config = dict(
    num_hidden_layers=16,
    hidden_size=256,
    num_attention_heads=4,
    num_key_value_heads=4,
    head_dim=64,
    intermediate_size=704,
    vocab_size=758,
    hidden_act='geglu',
    norm='layernorm',
    norm_place='pre',
    norm_eps=1e-05,
    positions='learned',
    qk_norm=False,
    attn_scale=0.125,
    bias='all',
    tie_word_embeddings=True,
    parallel_block=True,
    init='normal',
    init_std_qkv=0.0312,
    init_std_o=0.00552,
    init_std_up=0.0312,
    init_std_down=0.00552,
    optimizer='adamw',
    learning_rate=0.00217,
    beta1=0.95,
    beta2=0.95,
    weight_decay=0.0,
    lr_head=0.0116,
    warmup_steps=201,
    schedule='wsd',
    decay_fraction=0.662,
    decay_shape='linear',
    final_lr_fraction=0.0,
    batch_tokens=131072,
    max_seq_len=256,
    doc_mask=False,
    z_loss=0.0001,
    train_tokens=819300000,
    max_steps=6251,
    dataset='wikipedia_en',
)
MLP neurons of a small language model. Each row is named by its layer, matrix (down: output weights) and neuron, and shows model dimensions 48-175. Each number is 200 + 40 x the weight over its row's rms, rounded and kept within 0 to 999. A neuron's up and down rows have the sign that makes its largest values positive.
Before each neuron's rows, "fires before" lists the tokens most often just after its 100 highest values on Wikipedia text that the model never trained on.

fires before: "ember", "or", "-", "ed", "ter", "l"
L10.down323,161,144,187,201,256,216,202,247,109,169,256,167,180,233,163,213,175,143,241,201,149,243,134,170,295,236,216,218,238,157,205,228,161,192,148,153,190,192,193,218,236,212,219,211,195,224,223,257,103,230,180,152,204,263,259,189,214,264,193,186,209,248,197,276,207,227,270,227,190,176,261,248,195,246,169,189,193,241,214,200,297,192,215,199,207,102,232,162,269,131,249,185,217,218,222,160,261,209,180,204,175,161,202,193,118,163,204,237,228,172,135,209,142,94,169,171,173,151,167,157,119,239,198,145,195,209,222,225

fires before: " as", "ed", "ing", "ib", "o", "pt"
L11.down209,147,221,188,170,218,186,154,163,193,175,160,260,89,280,250,197,156,216,233,246,109,176,221,178,220,115,231,226,191,192,141,243,146,195,137,151,200,232,195,213,190,235,199,206,225,223,176,215,151,211,189,221,168,172,133,211,173,167,224,177,210,142,200,249,136,187,157,150,248,172,239,211,228,124,205,245,260,237,217,255,191,198,213,180,158,220,208,133,242,278,195,168,237,171,264,184,181,180,277,196,186,162,182,140,265,239,219,282,263,174,144,267,175,166,259,213,192,201,234,205,193,238,229,167,208,155,181,151

fires before: "er", "c", "if", "us", "u", "it"
L12.down500,236,217,173,163,300,136,179,156,130,286,186,203,242,163,158,205,238,223,196,253,265,168,159,198,187,170,174,138,258,213,156,175,215,168,165,219,226,191,160,205,217,209,155,214,215,109,214,191,210,192,227,270,210,248,202,271,164,202,251,105,75,130,151,207,207,217,239,256,226,203,143,260,182,196,183,213,215,297,209,188,177,168,249,245,152,191,160,309,260,236,240,286,82,272,159,205,168,321,192,206,238,221,175,204,200,209,267,253,215,175,265,211,242,139,255,211,192,201,173,208,167,177,144,174,214,210,202,203

fires before: "od", "e", "on", "ter", "ian", "c"
L3.down432,247,216,148,155,182,246,213,254,218,274,304,204,225,196,202,259,171,275,149,234,235,159,165,178,240,164,171,212,196,227,152,201,247,225,220,165,211,173,194,188,64,222,211,170,210,197,244,197,162,212,107,218,200,267,226,184,134,205,201,226,286,253,233,140,185,201,222,160,178,280,200,176,208,196,110,228,152,221,222,149,263,283,126,252,193,178,256,181,283,178,240,210,251,248,202,225,232,193,241,242,214,183,166,214,248,199,201,203,182,209,120,204,173,189,224,245,141,177,187,133,170,220,188,139,176,215,185,227

fires before: "e", "est", "ar", "al", "ir", "-"
L2.down622,227,166,185,192,204,215,203,285,170,165,135,190,161,240,210,256,153,109,152,190,200,234,241,201,270,221,238,236,189,202,146,159,214,187,123,227,207,202,199,127,215,203,195,200,193,201,217,238,178,286,122,172,193,172,205,212,238,270,205,229,163,226,145,175,251,290,224,258,162,188,205,207,116,165,252,168,186,204,277,118,163,196,237,204,231,231,164,274,150,254,281,232,214,216,237,213,245,226,224,192,237,224,171,224,161,111,223,155,264,192,261,246,226,185,180,231,175,186,224,168,184,124,177,277,221,257,255,204

fires before: "ed", "b", "ion", "age", "i", "ing"
L8.down509,183,167,237,185,170,264,196,218,281,181,209,202,232,135,188,175,208,149,239,257,192,322,221,161,197,166,150,205,277,184,196,261,252,225,247,233,177,271,184,239,199,185,195,201,148,112,194,260,207,152,182,168,269,174,154,172,183,165,203,166,165,270,245,144,195,177,213,199,241,181,301,200,180,163,241,122,185,205,218,225,225,189,217,163,174,119,249,153,177,181,222,184,209,203,287,197,240,241,237,252,255,200,205,199,197,178,191,191,188,163,133,215,231,255,247,189,159,146,223,172,144,114,273,141,231,200,234,203

fires before: "ember", "ed", "el", "e", "ie", "em"
L2.down434,236,149,143,274,235,221,226,233,226,279,107,170,228,240,123,192,158,204,180,187,219,278,185,213,234,217,193,239,156,208,165,135,137,185,97,212,201,208,187,241,208,175,162,233,288,276,171,250,228,191,189,175,161,244,240,265,236,214,184,257,247,142,218,191,276,207,235,217,121,167,182,218,149,161,222,169,186,269,208,214,207,269,211,196,224,145,140,180,202,211,262,205,185,218,171,236,258,274,239,194,170,182,213,128,194,126,129,166,186,182,154,213,134,116,181,159,230,169,205,204,170,154,254,170,169,248,239,213

fires before: " |", ";"
L4.down576,212,292,174,178,229,287,243,230,210,245,111,227,250,194,146,206,189,215,145,262,207,273,180,191,241,170,166,229,95,200,177,242,126,169,262,221,235,260,230,155,220,217,254,158,192,154,221,127,167,296,198,250,235,228,177,283,190,198,181,195,164,189,152,213,172,240,148,188,185,155,233,171,207,215,203,215,180,176,213,284,190,172,203,237,219,216,210,195,171,146,226,221,247,112,213,101,162,191,249,164,184,205,227,219,187,206,215,242,176,272,222,174,172,183,201,156,180,188,187,129,187,209,209,191,134,194,169,216

fires before: "ed", "ing", "er", "pl", "t", "w"
L7.down350,201,219,203,213,182,205,255,189,179,275,187,154,171,191,117,280,131,168,204,203,245,243,169,104,198,197,243,195,176,228,187,141,195,211,244,172,214,236,242,239,143,209,203,273,164,127,215,211,222,272,179,270,266,194,110,217,211,231,186,203,175,176,162,191,159,165,215,169,157,214,176,82,256,187,154,202,166,139,263,205,185,189,197,166,184,187,232,175,168,189,199,254,184,121,167,193,262,183,201,188,258,235,221,222,176,189,203,226,206,271,141,173,209,160,197,272,178,133,165,272,231,274,201,123,176,252,198,268

fires before: "g", "l", "al", "m", "v", "ad"
L12.down660,284,255,138,171,189,150,250,254,172,220,279,185,118,155,154,178,187,220,176,223,118,225,216,235,225,252,244,205,262,191,187,161,252,219,189,192,235,167,239,268,172,184,170,168,203,233,156,209,232,233,186,279,150,204,188,154,207,144,264,180,228,184,172,258,228,160,209,190,261,235,185,146,180,223,194,210,153,175,153,202,160,221,127,199,240,143,118,140,212,268,181,169,211,165,196,217,286,203,154,181,219,235,202,144,153,233,202,154,202,223,241,134,188,163,293,193,162,159,249,111,213,133,179,243,212,187,252,224

fires before: " |", "0", "7", "6", "8"
L3.down170,285,269,160,223,41,172,254,250,239,233,114,187,278,184,206,176,192,215,230,239,206,172,236,209,216,223,240,202,122,218,216,143,202,68,235,250,209,181,192,172,190,201,223,187,188,251,152,229,213,201,158,222,218,136,181,246,183,152,156,233,167,206,246,183,243,265,182,155,232,215,204,146,215,243,217,209,246,176,210,241,224,186,229,175,227,289,221,115,225,223,244,224,209,176,224,121,207,174,233,186,151,217,235,214,150,144,226,182,185,179,257,177,169,219,230,207,205,200,185,187,197,148,272,174,177,211,230,168

fires before: "od", "c", "ter", "ic", "or", "m"
L4.down626,142,231,162,177,208,282,198,180,214,207,254,166,180,198,204,187,230,253,192,165,225,215,217,97,238,235,143,191,170,301,188,256,212,213,311,233,162,155,232,176,181,208,293,200,173,194,245,101,181,194,119,243,209,201,203,215,134,229,155,193,233,258,179,191,252,264,150,158,197,231,247,235,168,229,130,145,131,247,184,176,287,252,186,214,195,184,219,174,222,183,206,298,230,203,121,185,256,165,260,205,160,212,201,227,266,212,178,229,200,251,212,203,146,186,249,160,181,188,245,159,184,155,170,143,100,209,230,215

fires before: "any", "os", "le", "an", "et"
L11.down243,212,204,155,139,219,208,189,201,274,221,192,203,292,213,150,264,164,185,239,199,249,244,199,266,120,114,124,266,49,217,195,281,207,265,214,238,180,208,244,180,208,218,204,205,206,138,198,275,242,194,255,157,108,267,205,228,163,138,257,156,200,172,141,178,190,256,184,234,150,204,209,148,229,203,195,178,206,232,235,223,147,193,163,234,209,246,142,206,193,167,205,241,130,199,186,216,174,258,197,248,225,217,220,253,205,222,210,161,198,215,87,159,206,147,242,171,174,202,222,179,188,174,182,220,142,233,254,227

fires before: "y", "b", "ic", "ra", "ical", "ent"
L12.down644,206,252,209,204,205,187,207,232,191,207,236,108,254,147,161,185,185,211,244,235,141,229,197,142,249,214,182,163,224,223,221,204,185,166,303,208,171,132,191,181,245,201,240,230,207,226,160,209,224,210,107,252,176,268,227,209,223,192,216,223,176,225,220,181,229,264,222,227,264,200,218,227,264,233,231,161,121,207,172,165,155,211,217,225,223,179,164,106,135,201,179,211,180,213,121,152,235,289,196,215,207,212,230,151,185,221,192,266,239,269,218,161,153,155,202,205,281,232,207,237,202,226,229,208,213,193,170,231

fires before: "ic", "y", "ied", "e", "orn", "s"
L2.down218,143,142,207,211,280,180,212,210,218,154,128,88,202,181,195,202,180,204,191,236,184,165,233,169,209,159,224,215,245,169,214,194,224,161,271,182,239,159,173,240,225,180,180,272,250,175,211,226,131,197,161,148,163,206,233,229,257,235,199,130,216,134,158,237,242,235,176,212,223,220,177,261,219,187,242,212,132,244,199,229,221,225,219,247,195,190,161,123,220,186,188,146,157,225,250,143,241,194,178,147,245,174,263,237,199,207,184,238,288,212,266,178,158,267,172,211,150,299,280,189,234,196,161,203,194,158,212,178

fires before: "ter", "hed", "m", "e", "ed"
L3.down321,185,168,170,204,197,196,189,162,177,205,265,215,219,217,164,246,248,227,114,230,188,134,193,156,248,198,231,176,248,244,156,135,257,293,262,162,212,209,211,181,98,227,160,222,172,189,188,201,143,131,156,239,163,141,250,145,180,167,236,193,207,259,175,205,192,187,160,126,259,229,209,195,176,194,127,231,183,224,221,187,234,218,145,164,182,182,281,225,262,218,167,239,228,247,194,194,258,237,257,172,224,241,137,196,213,153,203,190,219,115,143,208,244,210,247,264,180,256,173,153,161,256,182,234,189,191,208,244

fires before: "st", "l", "c", "s", "im", "ad"
L2.down341,307,260,187,158,131,228,144,167,199,231,166,159,238,224,188,220,187,199,111,240,162,238,180,211,183,204,232,254,210,162,149,156,204,264,171,295,200,197,232,211,203,128,221,164,208,199,235,192,208,196,165,222,173,206,161,102,202,219,202,206,226,168,256,209,208,228,183,178,180,198,183,183,203,194,195,222,211,193,179,190,235,191,148,193,183,193,241,165,167,181,205,219,258,180,135,249,211,242,249,140,151,205,244,225,163,192,255,204,245,223,183,208,212,175,281,205,226,239,257,153,218,174,194,215,167,205,189,217

fires before: "en", "ing", "ed", "ard", "i", "ian"
L10.down108,192,262,262,224,179,245,162,248,175,180,146,171,190,222,173,250,205,128,298,241,206,198,232,138,136,196,195,202,215,260,213,233,104,154,240,189,176,231,177,236,278,260,130,274,238,104,245,185,163,229,251,171,229,184,140,186,161,255,200,158,161,259,273,191,220,250,188,148,208,214,240,155,217,134,169,151,212,190,218,145,236,156,202,205,285,193,158,225,182,199,217,223,221,229,222,236,188,192,172,260,234,117,213,172,131,150,259,182,131,118,179,183,145,158,197,177,148,181,277,225,152,186,199,251,229,243,227,176

fires before: "a", "ed", "y", "ent", "ing", "ia"
L2.down647,209,219,213,164,230,256,172,227,162,233,100,163,190,190,197,146,162,107,230,180,248,206,208,185,218,157,211,127,214,159,203,268,155,180,184,143,157,208,257,211,175,269,254,290,204,208,193,195,198,242,238,173,202,199,153,130,224,198,169,179,193,177,171,207,154,190,231,185,176,201,247,153,168,140,195,198,162,182,205,203,145,166,252,182,206,62,219,148,217,251,223,190,194,255,282,200,316,157,200,221,242,116,200,190,222,214,230,181,223,217,213,261,221,182,197,147,148,165,196,181,214,177,270,173,216,260,174,209

fires before: ",", ".", "\n", " |", " the", "ent"
L8.down274,212,185,176,156,156,268,217,179,185,257,149,151,231,168,171,149,190,251,247,244,210,228,223,137,237,153,216,192,154,264,248,161,240,109,202,284,222,164,213,225,250,234,223,160,181,221,247,206,155,245,164,223,230,208,112,202,172,239,152,200,191,219,234,183,287,265,174,230,188,206,215,194,210,249,152,184,237,182,185,222,253,203,207,162,243,207,287,215,190,152,248,234,244,166,192,202,159,147,270,174,217,206,116,204,250,160,191,154,155,238,159,220,230,241,264,225,169,137,212,202,215,217,109,255,243,273,156,215

fires before: "ad", "al", "est", "ir", "ent", "ar"
L4.down163,157,188,203,139,269,216,117,193,173,199,219,236,189,222,153,198,181,186,198,175,221,194,220,210,237,168,214,256,215,195,207,206,173,170,224,247,123,172,168,207,196,193,304,215,175,149,238,198,247,191,153,194,136,204,162,139,253,290,243,191,158,244,175,190,221,240,242,206,128,208,192,182,180,194,208,190,212,206,227,227,191,246,248,266,214,154,128,281,165,151,244,321,207,170,194,133,177,300,216,213,231,255,167,190,187,203,161,173,269,159,165,239,269,189,217,233,204,176,178,159,184,176,199,171,172,267,130,132

fires before: "any", "os", "le", "et", "an"
L3.down311,220,184,208,199,258,264,159,227,238,216,196,216,199,182,128,202,183,179,244,147,216,209,247,164,148,211,261,193,189,254,270,246,191,255,242,206,213,129,193,170,255,260,216,155,156,151,226,200,118,166,158,133,220,139,160,214,212,244,227,113,193,178,177,189,216,230,144,219,195,166,254,173,150,235,190,178,154,201,238,238,248,180,171,159,209,200,173,231,194,221,218,135,130,171,208,185,212,261,228,241,212,138,275,231,156,152,200,187,288,126,181,193,178,202,179,222,196,213,265,179,237,148,210,188,167,147,264,267